MLP neurons of a small language model. Each row is named by its layer, matrix (gate and up: input weights) and neuron, and shows model dimensions 48-175. Each number is 128 + 32 x the weight over its row's rms, rounded and kept within 0 to 255. Numbers have three digits each. A neuron's up and down rows have the sign that makes its largest values positive.
After each neuron's rows, "fires on" lists the tokens most often at its 100 highest values on Wikipedia text that the model never trained on.

L3.gate399:126096052145162096152129080080103122134068132095155058159094140166180104221043085134090116120141154110142128116115124100173125153120084141117100125100163081139056143153151161148066157133103139085121092185101154153134147070160099132159153103103119124185136118156158040117156086070137163169155144111138116077093184184164183086094113174128104134173040063120168139118126117130128147146183
L3.up399:126108119074153110126173080188058106168099127103160080147149113129129097161115065037159145111111146194170161106055127148121119190154166120134100128099111101154083105098099153166144139174119096114147100139105128144154109114105141132104158090153114120101167076135113099129083163108106086194173171124163162139123080118153117112180075106125120139132108127157114059087136192141125153167119
fires on: "at ", "as ", "our ", "in "

L2.gate199:112108127040111164122113135166108109131133149123090106087120092132146152131142138146118104084090158147117139122092119156133085120128081133123143134143129127143150151114096176163087110120152117125092112072139125120133153078160107154110132134159128133049126131082156162167150081126148132138132148191162163107177053033156126186074127117131053114102094175096117120088121057146079174084097
L2.up199:104196095177181149147208137121112102116119151170125151114106107146129120150130127120132115105177117099202136158162154158128109078127153120139100117137170197116144115093150112130080130101039117072130076149127136136086174079080137100101160100158143102124057139125115111083087180110104141081096087070130056111107098136158145160191091123085170151139177097143113147097083133115158119118096
fires on: "side ", "There ", "er ", "ace ", "out ", "city "

L2.gate113:144104101179115133104178148138131128101045126091160123143100186094086093100122128123136133110111133085201069072120091121056118154107128114115131128135206145121119103104121091166068097101082161131111088187152136111090061113104156154177117108142112117121114142120148116119174122110114186116117159080156148029198148132138195115078146096110142078123184140111162146120117074114136154112082
L2.up113:157121103180185135128086119102118077157062160139088169150147105145119109134110141120202087141188153149048146167121110133128139170160083119162152157086208176119140095112095144140168138119147109151100090171145162150160169146171091155097138090147137095140128157116169141147162135170154136087160114195088168118169129108147114164159096106120146118114086140094162119132160099155144087131130
fires on: "comm", "Comm", "Sw"

L6.gate289:149108107135117122106091053168123190146118127063128130170098176103101117091108143121097126177148136063102168163056125198143141129105135106117109147076137097130133118160144102138183130137108126150167110169117138101098190069165174056063109126065125087054082159125149177164184116120094115116150177133171087132110079091153134093140195114129081103115151181117128126161104134079108112155134
L6.up289:187151168092069173133145109144120036133168138095132118148096168147132161130145135168080111132126113151068076190141067091102153139090134153149121114167134144127144081168130099068085175098141135131081139151130151116132126078130175092117159153147057177114137095095138126097118184123104127004126091177070070093182108103163100147127128132144131130115107118182107120067147162125124165139085
fires on: "th", "f", "og", "part ", "as", "tr"

L6.gate355:149116115103088111137120175171113149158149146105133152168154161195130144120102149173094143099047126103093139156138148162144132120102119145137143185129153131131063127120167134116137174090072100193137119187168115097138121138148143093126084113137152149183195129130141159116090169140132092109136097105112134142122199131136176129132149154144107147108123146108102090118128119110157097110091
L6.up355:101126136139129176125115124148099144154156092093079056135131127146165181106180083125099077109144120095119176161145111134166128186109068172114114065091129128159086056141133127122133141163124158142108119124180116097107110099115116093157154095130151072139122167168111079111094144093130148179136104118129133088098179132142068158126138104109161140109144118138124153115126145160144168079174
fires on: "ad", "oth", "at", "ther", "por", "th"

L2.gate703:161095166158129073178097107161114135085132158100134182084127114089134146160111178143116061164081084116149145138150187116114179132117087164161162146150123112116159084145085103114162136138077070154127116101113141122150148180074152149094173136169153187093113202100056170112158136155098023127114184136084059114110105134152058123140117143188108159107161119119114130147149124068119136161070
L2.up703:115148114061160188154092118138086182123083125091161123077128106090149112125197090131134131151095142124074091131156108123137123144135145075100169172113154116173094154156079107086143208143110111077130112144107083081148150200125116154125111121126159169194143114099092148142135130158115131134163149077116083207103075153153089146177107133171136141129126079100090061155106125179168121154139
fires on: "is ", "some ", "amil", "gen", "known ", "of "

L2.gate351:111135097156149125165159178081100106107123168120095097141163151086153136135135149158149129159145151104162089072112099085148053156142095134101124097105114126140107116156134112137122157140108149135157119197101164136105141091131105124115086081092110140090158122155112126095165046097146193152122147174163129121125199146140101070177128163082129066096103105129204151110136180122083176165148
L2.up351:160150112092126115081121141097136132087107172130116146160107164162105136116161120136154142131126152127104142138156140064147116130114058168116183092137126137145193116123184177096115094153173141141184200186077131169134128115126157095182145147148081159191103179080136164154116104100199102166125028083204119171182095132163152180182143147100116160110125102166141161197123114119124174159128
fires on: "in ", "A ", "at ", "over "

L2.gate203:149124118124134141146120097104175143181150120092174140103150133069109174127124159150190159060124172154105123066100118087109109090090080063164132116137126070126169121148112110151154138103122149152128107139117159089150039161163117076123082107152120100169106150154096160106134151101129110132151178106135043103089104133084109100172119170097166150113140160140178086103174106139120111114124
L2.up203:166118130115083153084165187131138142132137127131107168098153152090098156102173175113184118130108142101145125126107168127156150109121174151130139102134167120102142114115096126075104104129133127099080107072115108137098146139180102099165132081184101074147151087098076157113079210204164130153112143038089121166112141067146155159111072153202174131158112187130101125133147107104123103177103
fires on: "Comm", "istr", "St", "even "

L3.gate829:174101109123115148199126125151071126166083100141178101157146151115095130132133135096137187135113167136190066121071136096180133147149091064181087114093165145101182142182103141145099063193089119144144097139119129129113105122151122144133111117082130097192142125130137150161119213130108124197115174075084145116103164094140104123125118194129131100181157161123142108183117157132105171122153
L3.up829:129095162090100146121090162116093130131099128138142085098166172150119090106141125145134099145118140150083139116068173138105089109177128127104131146062132189134171144165063132088091127109087160102129127117166088118160192131117125106117168102144088093097099128109113094145096132144174136106130169130106147119137117050169125157150132123112107113119170129161183076128194093159145068111054
fires on: "Comm", "Th", "Wom"

L3.gate543:176114164126073125138102129120097158128083103139107114115110097082079143096120152116096188084123092102176171137124097106211102127159118108146117096203147102154180094183122141192156102170107073071153158152075168103168160157080102083175094164068112118167065141096084120121156199117090158131112148144173112152133131181120105088128129174153112046166132141098113167128150187067096130141144
L3.up543:123155156131132101109124135121144092079066074172086109093127091087165094079145170092143135068109147145145116175161148138155176143145186137137118056105123107136141129107078108131166083105140163152084105163090094093122179186109157170137197198133148044156101098188091135117135166053154134089086104159117135137147141104113067136097146090111084115157148112109169134101117099132131172148127
fires on: "- ", "— ", "– ", "comple", "righ", "1"

L3.gate555:135126108128173116114092095110126139105095142176165129088083180142118124124051136088126147087087118081125115145150155116113102082119085151145128133097143133155118117147183065111174160157132091175128144124070100114120145142136153084155083089126136140203155118219170107108130140199097131136158116130121135102149131144121166111122111109147150134113154156133189103159169191121148114103121
L3.up555:105155121083171158062104095142069153167104155192145164126160144101173166146092089088135122179112081096096075112137149093107110135108147165120126166091091099153146132115177091091152171159115091149125134112044099137151144097142163081139164095150122124133134125158131087140182085157124170094142136099144188097149163122124162072109144131074157096096177182152146126203212112120099122127066
fires on: "St", "er ", "on ", "arch", "es ", "J"

L6.gate436:169084088107168125123080149169071139111103123154130149147110104133117096091091174104116155142092117110117138090186085083091124150215112176108096162156184132121074141164191031195096119149098104140107144173113138091112130120152130111144138118125131085088109178097172106109121147174164119186107110128141161158168123117146132118203129058155113140130140112150135077170124082113144111160094
L6.up436:171117112159177123151122127118123158085134131134108079175135180103121115150065191091123120101104178095131149139126140080098176079132112188050137132160149112124065113117108140141142113092099145097146146098117131113101185170102122070111160109145078092134094113192135128138146129118112142147109139129096068133099154175111138131116155128118197213168071120122104115090099111168165122175144
fires on: ", ", "er ", "ist ", "album "

L6.gate663:209163067098156121101119175141181087129180119069106150090071138224113121129155104092156135099143095084154151141079156137160094108128101108155092085145142135118132166176101134179219072140130142163118163133155146112125154055146091156112118219154147098109088114124152101135127184181123107177165142163148155122124151143129149166103076220123145186132130141144136129104091167114139156132164
L6.up663:120108179087125122129139170084135093168095153174117132072089144142111158154081153150151113093150119120090102147047167136133132108129095161107171143118189113161073082079149106099176164156114111074177158170165157120127194114063113158152131066140084069145117123108121089070099094107186141097171088196175081175120148110152157113152107136120121129102107132126087142121082164109087080159047
fires on: ", ", "that ", "ed", "which "

L2.gate350:047155139126137163103121153130184126182135146124107118127116118136117112188138142110152132088118132172084166127137173192163183114128101102124132137149099097127134111148128094106113113125166130139108109132110126118114144174160079151081119091136155142084100125213119088133146125161130119082154080164128119173123167117144122154109042103161107131124061122107202067157138166147170084111148
L2.up350:118171200135185156118109133157100172151096148156123135074077106148138165126172157101153148093117105130074174145119056152167128171138103155058167159146120085102211076166159153113144090159158106112119169116133155135166104136151110179138162140150093125100095110151169140165107148182150090129129078141118126158103146172142136163115127111148118098113100093131128169103147185139104103122170
fires on: "y ", "oun", "al ", "= ", "as ", "or "

L2.gate451:093096061159093176160186131130050143082137178055133104095072141156153120128081098135119093116116080150160090110107157116140159147055140089178135092131114156133129163111138106168068088107096099119164141104176147124113145072137122121088117085123133158156152149115093122103166159146225149163169124135160112115074110109084115064056094140108137146118062138160093103172196137094117130157105
L2.up451:124116091184139121179108208110107122168151125107152140125120091140153068107094127151154091100163163130144151128131108132095202095110114100081179117153104153095122171100140188085104124115165141116096099139157166100161135141078056137058143133125130152186130175132165124125190111080146152121147102174186171160122189140123125108092169116131086110167139120138102134131077123145131097128163
fires on: "an ", ". ", "then ", "first ", "where ", "after "

L3.gate246:156100148152113102144092143133156135097127138189101169093114156114167133123073101130169153091128144056155179153140106111148154084156110123077130130166129125124158135131142092093151162181191071176093166119127183137098158106155112112088069070185135124108107138106099184131141112158116131141162062151105114114167091072094163082140057163097164132155088128126110023138167142196112108103112
L3.up246:112061130117126143115084144169084111090168143189144128131162132092182097076158082181196117121095146129156120097219114140113180068171117141102133130112108079152081183199047080051162159088145142118108083177145090133142144127130145147172130132156163132152160130120149129072110182106128105082138147065111167136126111082124120132145133176095178104146155156123090135113112073154179127132123
fires on: "bo", "4", "angu", ": ", "wor", "are"

L6.gate146:108114125126080128128140156096098054133146098124094178182103173124150095154093169094120105156164078096126108130166156117095111134097081194106167110146123155068106139116142139144153141085146079150075132155112169097129135113090166148118136181079100152121123146161175152124147087069099201119076116103133145077136197150115129108152072131104147121186140092085134160100124128111164171122123
L6.up146:086167101137198084110150114166126114184107088141083152137126136113228150152099165152166061142131118092100094134131136093139116120042104152176084161095105140145157156120151161102107186165085125094108153122064133150113161047124093158117138098131111194116088140162097119175173081120090162088118177153099108153104188122134100160128136117098139154124159135137099064146133163140129098079162
fires on: "a ", "is ", "an ", ", "

L2.gate65:089131115169150186089176134121116108115106110089143203108128123165092130126068119095063099124194083131114145117121146039070088168101144157113089117144142130135142130149116119150117095084096073118122171143097183117034108024139157122074092111132133140097131112090116140165145095071149140147065178175165134083140097151165183123095115149090128113115110119146186169051079124098131191113121
L2.up65:117104089112106178134113083128121184136064071063138108078126154086059103168217103096170119131173133074164111100155035108140080077173088142094152126149166127095150162133130102072128129163058102152149143127151125137129125123129163119112084155167140125129104121133080162195141117117102146086110120102119117151119066057108139140157159150110124111156141128110125163124078159091098138150155
fires on: "a ", "ake ", "and ", "they ", "ty "

L3.gate651:087149082147129122148129111166108157143159125118160179135051106096142184087145158078127115134108140129137105164147077147078157153167112109157143158117202101089193144117127107118143065136151143139141057179161141121065136121136146117130081150111154111146132181117105169151098136134148153134143149198176134089124099091147154125157141033135083165123117138104136108167170158146122153145134
L3.up651:093087112096171098143110145156126141077097121110141173137131136134079158170089175129119099186093151101091141149149111082175136127145123165141178152164099095115126081131175190166166066124100112148106142159131150123170139047103117095135160067140150125099119151124138149134108135114103154137126174209109123199089161084130192135136161126120154161122049147136140129150149127140174088093081
fires on: "t ", "ight ", "l ", "Not", "it ", "le "

L3.gate660:112117146121108137135082161084098195100117173130110112102154127116151119105140134134139076135138161112125110134192116205136189125153103170157151150140091122124097106124138149112110105126134088088130118105108128115089142163096167134169141169125093163126193125153126180076152129131135103104135100136144117177129164073115123167161115124158086119192142165151142100123094147186110097103144
L3.up660:072167134104142108056112107173140126138117133122118162093092137182148120140114136173088134164147096113128185143089079165142162099147149153104140153137084116118110074122192105123092129105137140090059172133155146134142075164073151111161211123117058145193145114151117152122155097151098099147127138121132073083188090142127112131156073082123097080104118142121110162139048142111111120072131
fires on: "==", "y ", "US"

L6.gate471:170174117113135106115141136152113171102056121149137123131119105203108175115119162075147123103142133121136088129115084118120126087105158153203126069188068099159092071136149063198153107146111142100104112120089110126101174177103130114111110114118099108109122138153091094105105122117162161147122166088125068086145111144152172122163135193126156061153051175164088104158132160162129145170166
L6.up471:116162061119118172151133120169150117158141172052155123179136115137096149111108093090181151165107138096084130135163145118113095120130124112096117150145160142164118129095128148169109123171132132129097105162100097169188168113173121098187142201078137199151116161155098174108096172165132087125110126136147082199112153093104125124139119157166114176090094105117138197155178149180138124076070
fires on: ", ", "e", "o", "es ", "s "

L2.gate721:153082116139111123175145124105155122126141149086155181116160094117138102156115159162129121139075117087116089113139114094123145144195112126124137107124150107101177079065119080128078097086080158155175155147166123112120106132041135130108114131176122169178073145106118111142104119084145154190104137120125104094118151104084120137121109078167118113126092133153201132201106082105163130106113
L2.up721:131077161126173153135138168155154089201172125131085157152166097134127124104143149171116125118122119110151124137122099151144121212202131134144130157072137094146204113104100092106078111130074177132172137122206107153165152081106141151111167132167102152152160110067158092179111127102171177153115144130093136075158113145107147146146048123121125100089113108150105204158114149128087150136127
fires on: "ich", "try", "with", "Year", "′", "inform"

L2.gate808:141191110111137107147113126109108099149126141094094137066167158187187138141095129164086107151068114119099073086096157108151095108120149079155119101110114136145087111147143176136161137131081097133097081117149198149132141154108146117118101112163122134151095120163123166100026124160086140117147066162099090181151171086167162179108173089167113147157141122181148037110115093113148125059150
L2.up808:121113175146129115146105180112152159122073152113153136136063135089127120145158049186093093140128130077182088147133174125155120106132149082180160094112167100172177100092088137146095124095090154075096177099189101155121096149136144143162115152142125096091119149106093150088144120178157153076123149131064066152112138038087101142129113167187179147134136202171153110122076157180113078150128
fires on: ") ", "t ", "e ", "where ", "L ", "at "

L3.gate499:151138111156182112186112112121113169089075129082119093148100115105091118186092099050144107168147098115189167147144102092148040093224147132121161061104118119114099146129107129146154139111138134115192149087110126118090104130179149144133063166104124114186136111130128139084126099048085170156137129139147207085128085171126137106114101136112097070135136095114108174122130165063113149113176
L3.up499:181147153153101133075105124160115043175097137153123080102111146163156158189122152127212139141119160113144174092162160101178132093117135122142108128092097156101129041144141157170155130094158140122116070126105174134132080154089153127094112135109176146178101114084124085147108149039112124144147137117136130175091126138118138137128136056112135066134101184132129066108115106165176156156155
fires on: "fin", "in ", "Fin", "tit", "ver", "med"

L2.gate586:117107159144096161146119098083089144140144068097166149125177125107096125080128157136146148150094131161106125102117071134132124153204098172150149118129161141149144083143102091119146142139145126122134060114136147144145093108181094142135094099146139125125168141116137161118098163054042178136120101105177155107160161116074148076127086157177113082139159143164133126148131131178099114147118
L2.up586:117115159137133134124121151148151149166098105138104076167095153117126094094155117145069109150107108109120113167131092087151181151121102108139084136066103160101151063192077059106130142156158179136107139103104111121132087144087102194128150143146164149178194086124131084145157075085089142141116123047202137135145174148098206036155079123197164158083112141166165146172113108122105147154115
fires on: "off", "pre", "Rich", "All", "Sup"

L2.gate464:109149146139112125154169051120170148108123150134147120081137161151111130114213105134127136137183148130125097154145097144107134137119155111124176124059077190106146146086124098095075152129128168131124174141148080142062106133066131162098121114161074142201118181193095071181081079092139123118159071088088142144134065110137138106144116110113206202102175129114111070150094112158175093128196
L2.up464:105095097084113156131119073155148123141118074130201104147124152108161167159160076124146178159095123157113157082105160146091148159124109129152150078110129122187136186156127142094057110122096149104117102133214101100134073161126134136102109159157163144144143122181153109138080115145120147150095110076108098141104054102082184167091042146157155173118137146086128108170136076122132144121147
fires on: "o ", "on ", "ing ", "en ", "ut ", "y "

L3.gate313:125136140177101148117160146119180134154137189105132100105096125098138211145128140160088150132132128109150172123165193130143120106135083111130194121126123175120106111080107126149147153149142168119140156153179101156109156127126146095115121113092107194128173152171160148135124106114084120147114164102162068123128136144091153147096075151205097166185053124114129144154160199077141149159106
L3.up313:135106110157113142097136202114122127184197202142108182146151133187146174150184097171145145128133096092097142120105149084146083160124101083058132144120135160154126134104114155111070164115126191102168137148193143164109168081106186071138169121164144111122128149065165113124134119138129154113150178146142105135176128078088182131160051123160111160132133080086150160139163139112152122170134
fires on: "ia ", "a ", "_{", "um ", "is ", "at"

L2.gate688:113133118130139179098096166041164081126156157110137238173068146118116194090125112163162099172233149099129122106108185172109126133137136097152107152163126173123158181110143077133145133131175173127142124130152150113115108151160104151160111122119200119115169116150115175179096143145174186161147181120159148110101143084064129151118134088101128039152135085146165105141149188164131103132028
L2.up688:082104141129156154145197174114114222161082171102161148080153084123114107108098151093091112187149126113135129152065085106160118129146126153142131034122137150052125080118102147108187078096140144120159125119186190109108177058117161126149140091122102065111112136155078164181122089095179137197078179163123053152139151134114111132080162168067077101138151134137136117118144193110130155117133
fires on: "ine ", "ight ", "and ", "leg", "l ", "."

L6.gate737:188081139135071075132146097148128127072060111092141079099133137140125175163124134167137143141145138092109158104086147125086123058139141152152150142142134098131089141116074122150154115119148143208140079094205093092181163188137130098091117067150157176161086104154111087145106173126138107088126079112110170138122148103074171122103168132111207097133100132123083142147131134188127076096170
L6.up737:204084170108099088119041127163100075068113106131116146099112091131127177144160181149107149153164184123153132091102093148148054108111168090141071165116092098098140168083070133152149126095172110203088125087130122154168106166090110135124168106157115157183111182094124070123114185127174133102135099113127173104137104172070110132145148202119159090156130087112087077160134096111124049093150
fires on: "1", "Coun", "18", "since ", "coun", "6 "

L3.gate597:175154157167149104146119152077151170173079171082200158061106171082165133157119132166064089102137177149104190085103163074125157094139077103084140078119120133130070107092202149159114123130100091151128165129155082119132136181189104117122076134133145110119154112206044185125159108157082142202094184156110136115138133142168092158118128209184142153126126108151122107161121219161167163117162
L3.up597:186161111135171144080146191099149162143110155136145161072153129129160109153145159125159132149134184155101187118108145116141133116125099053071101153151131068122081091082157164153103096135148123122111155140165081149147101180135074158127161140111207142136112064142109146133217091103127162138094165168140121146160172120192079151137145136154140121088123091098181163174191174172079177118118
fires on: "is ", "sp", "il", ": ", "{", "hum"

L2.gate205:178169118097095137128168074178147081098178101129133099099138102051059128128177111138091113123086115140111087129159135107093127116074157074159166147129072106193166137161115104086142129162119062161133130144154123130175154136111155106111144132108126184147154129151088144103146109100097140117118131123145111167142135081109049162140163137125138139105099153092110101134149156150127141134079
L2.up205:138124102101144123138130120151142063189166099111090089137140128152062123192154175142130137084066082155083144147134145158174129084122102123151175147074089141115169093174138134119151110151117089127149143149108076165122121132140133072110077124105033107170149118151114101151074138188120157096140131173101078099160184191110084157131173141131166129143167079129104110140125164175174119109113
fires on: "es ", "ed ", "ing ", "ate "

L2.gate296:146153052145165104214170120122103147159073087086125097156084111173116142183090156116122157110116124136149088128084133117144115165067073105145090121104097191182077128157079115126152178086091128144189144115094140171135127069131163149134098094144111106114116143134124132110115079093176167134140141110158197153100174131158172109142149144140137123118095091129145153118144091148145117100107
L2.up296:123101135151173124166174138156138161079093151133094125092101130141132086156165126129141106108141118095143122148176093113125063070153102092108098129088132095149145145149089215113151140145104091095105155141144174128095166181101224086105137135138127108102109200138140107148061148116129138161120123123162139128166084069180117154145142086129161115140120166158154158112029164132144136107180
fires on: "at ", "as ", "by ", "and ", "in ", "ause "

L6.gate711:156129202180085119124135169136117130124134064112158136096162137131148138135084151111124175091139074148170101173103158074141123169078137125122111132140087130172087171139128164087148145137075168112105058099082115152114127154156147116112143135121197103162110099098087150128069074153099065107137215089151090126153079072155124111163137177117138055102140105191180084123129123166126108089105
L6.up711:173125173108127139071057126131108165105136150159096157143127126097161158180143174117155191120151082102171111164157144083147115112162034065152071069092127120158134173090133157156110133084134127116102107123126128081114085174136156159149141123097168113145159121093130157107082143130097124049139143110116082178158130105151107126112125132137154155131122112136119108179096115169167158172125
fires on: "adi", "in", "i", "ri", "ations"

L6.gate591:102102115094114161115107105100111155127103130095136195112115139118100157118123193163168153100126118152161133095151158158181150097167128134152144146137144134123197134133134096156133063173095128141112107071140172119110107141122113124162130112154155143093145195122110143130165191150101045116077056135186161159143112195132115077095062191181109167181082150101139131146145105104144100153175
L6.up591:058104085077109128122141059099159088109160148185122178120120112123146159158149132151080093130092121139104108126111145148158112133149110118159065187112081143067187127124142139145167120087095120130163131122216120119175120136157133054163182125085166141163143116134110123116184138131161177127101122084136119122073112203120121101129190084109147119075081095127124115149134204147165127120140
fires on: "ar", "per", "i", "an", "qu"

L3.gate434:120089129118121176079061135165108121213076152101094162157182174081148110111156072066136104126137136102074178088098122186087155145121119164169125124118108141115095136168079130132138076183153140091104176186068110122157146148141132108152108154116137121195100122092154159145129135138135145128143123053100052069083148147124134142149141114200106156113152138119114162150150137108166109066129
L3.up434:121156049115121116129098194077140154097119140089114159137062115146201142044163119207164104102121118118129103194096126071147136129175136128084135147133156067123080151141140137120105121118133151146100136117159081099087116117119082116144143088127164126097065168156145101077160103142100094115164096131075119090089129149189184175132144092146094170145086123108122148107163109195140172117181
fires on: ".", ".\"", ".\" ", "\" ", "!", "—"

L3.gate474:132140102099098174119182102141136150150202148106145097083133134139151182160158099108139119156123167095152129116086202167128182156045138085139112137123108105120112098121118123143120109105165123102145169123116151152139135117145135080070108122107209152138122159113098160089041164133079124103167140120135078212105143109124146127099093172177139196104112166127101091127122153146118101091027
L3.up474:124068178160132128180079146109084121145184164066127150161122094135084095126050106161124147100161158109170116112137100186096107110078148136172088175127123092146151186112101110103124214114104123141117120114146202130152084083119178180119098191108129066171112162152160147113139120109071106139176133116102200151148170111103124102093112114089124156178108190091178159096081103149044090097130
fires on: "\n\n", ". ", "of ", "as ", "where ", "for "

L3.gate600:182073109149122137087155109091149143141141140121164103105114119112085159140117214121087165070179089159208151119088044129121113168169090154172141147118146171066150085183103175164164116192166120116125113127080154114132119086130098156083152105150163082102090083162101099106112136115132142154118152137155144116103143152174135145107162135123076099093136162148150160121140118094117112104135
L3.up600:168143111118094069133094165124072121143076138145163120160185136179134077067130176104121127071166165152147163176108099085184164140161175119117095073113202067114206086092106156116172165102100093147091101109108117104155137149073113162133097173194096114107114083139126098071182109150111087116084139122079166127162191182131165144126190151172084143096102141120145132136141121105127193115214
fires on: "- ", "thern ", "– "

L3.gate678:181153099085114136141145066148140171093100102148178151131073154116128157084155083149133117138100103105110125132087083170018163134106109187120114141187158155109114114208134110121078089107147104109133128148152136115108144208112156100135103148133093165153162130095100166126175125143126101153161128088115106146162095136158109086130115183122115143108123115151116086134114043141057143091103
L3.up678:132138126198126105161078108154178134175205130152119099107137135077087148131094112082135130096179112155133167101197144129113077160122046123185174062148113085163157158104070110126130109122084133126135147119199144174160096100184140095118092124155203128110106092167087060165089112157167127145061102122060118130133103081078103126160083107135178079140078125109148193088174103103195143127111
fires on: ", ", "19 ", "25 ", "31 ", "16 "

L2.gate27:156122118126077084083107125080091094113142157136151123135134119122145181078166135129131110081106182192119053145139129051113086130152069170123106110115143110161139150100165116166073184103156142112091131110102088105126160190090097154121138175157161128063098155093180095112096098078158199081141094130091164144187106160132122144106121148116140151109102130141149111129137087160176134132160
L2.up27:159136161174117129186211106131156159129077109095123114165093124066150153114191087143127148179155122144091118105074137121103164201080130070145130125138116141184154093113107081135083059075109105086150103113165101120100078159130115117116081162082106170144122125170184098097174087097126108167086131150158084131120096132086105103158129178081123177118101107124164183113146121136186152142110
fires on: "After ", "ing ", "0 ", "y ", "C "

L3.gate88:132161090173121119117115143084152169134187110105086115091115112126131153137174158133083199076123116142142098075118143201148155132114099104168117135123149168204095138116151182186151168117102144127160160130126139144193130067121151089177141124099120196149140149145144068167081130080137094156139111135159111177124138101127142131059135110120143131110086090146161102108139123155142097115145
L3.up88:157143053110101108112165142102103152123128190056092152134146090121080140125102101126149161156164138093075147164134112137134141168143137084166116136098161121179130140099149139104084139148121160142075187158152126138105171060101166170144161173075128174089143128151157060166130140084193138138154095179210128174112160136120160143093119062148124163121100121082163161153161090152053139183140
fires on: "as ", "like ", "a ", "in ", ".", "ia "

L2.gate69:164170091128169151108069161122112081134073147093136158094076116145158091103057149160091179168117153100099130122136156053148112129096127150103056143098132094198118128170181146166117159133156108136142121130177122140092052187088127199150125110151084145165118117113164129078156068090098122157120079120096166144178164194194132155099151172185108094158143116162169116171173140159191133063161
L2.up69:165103113132105102128139154124151121072094094129108099102207149069130083118172056150100149168120143115113149114129142109091115117101109163086120122123111106142137046169157133155127085168108114130123176140108115137079071170098051154137162167120085142174131132165162106107043164132146144139170121120115082124150094167142109139140076105150163132161142136168112167105096166146148094105101
fires on: "at ", ") ", "for ", "by ", "can ", "sion "

L6.gate639:135117056170142114117079151100115134112112126140161212164088126151133139111181138083123200151108122112109156091089136128105164140156121150096138163122155095199124159195159185123130109143189129153170098142028173170105064131102187135144197131109107181088107092143118166149115151160113085060144046159112182120123075102157117103142104082085115139119133103149178152109109056045184125104075
L6.up639:160100126130118121120130130089131177165129141154108123161138123159148077090063178097137121160166120104083107097152143120142163149166167174061142127066159125137084192128145154113110101110114076141112094159127177130149152127146104150110137144126111132110135176151094131095138183130144072140141068144146214145142160136116150075061134184081166176116075116128204132100149100128183080165157
fires on: "er ", "named ", "ian ", "ow ", "ist ", "album "

L3.gate336:173120120167128066095139142102129109167061124092161144063083142135170148160102098127163106107183135120140132149131125078123175128104127114075065166151094142160164105138132168166111170081155103134154153129140087127115127120091106125130113151124173116131145131199118135115115120133177138086095179109050051150176103168062163161095069089186110111128128126154138124116100212115197151136084
L3.up336:113078066139150157175060161135117132163172146171100155146137142191181105152163178137133142154123100108077138145107090133117132111103132150143130129133147146146088164169162150206186207151128188132064156191088172090132090092133089148140145130106082167092104141154139077113175143115133134178182116196119132171141197124147086088152135103154120141167100124135118119116129062183147079134154
fires on: "is ", "th ", "as ", "it "

L3.gate489:193167139082144178138113116098159149146135146181104142129145100144102159090094163169143085111093092106123085101134146138131161089141155098129141151103131116182155115099101120118185152130149092090184118129192186121128141120147171153131145133130130161085111145100111146210057144144093159183164075085059142128100081090119095197155106169108136141204148216137122122134146076152125132114108
L3.up489:153162114151133172110108170137149153173103186124149096127116093193112107154113122118146124173144174125163093088136076062124141169160171112152089102169106157106104129073114095113067059135168106092111066091106166150083087182151162128103079181100114073150144145140163166155117130125172068150109096148114127123143132126099114142166123138130087176138124146153169115097059186127071182130143
fires on: "his ", "an ", "' ", "met", "m ", "ose "

L6.gate26:124115084171099161120151170157203130108127105149194109087095123168099177112076141084150109090150109110138113167153109161135111086110050113182126035117068165149119105124098150182118153135155107147182162117112159115156190069122110132105054115137140170079113088158124102122124102109117140070113119132175143113180136174111089107156108123152131087157107131175107182122130179138139113096162
L6.up26:126143100142088121148182164168082138199101145142108153162107111107140183195112133118142079130134137104133110157117138180141128119121130175171129172135154121159136184160129092148153143181188106140068161192111107153095138113126080120092112179185095159133135148139130072114088148150122109096084088146167152209145123156179068157143175158133147175125118116128108164104206146113123164089152
fires on: ", "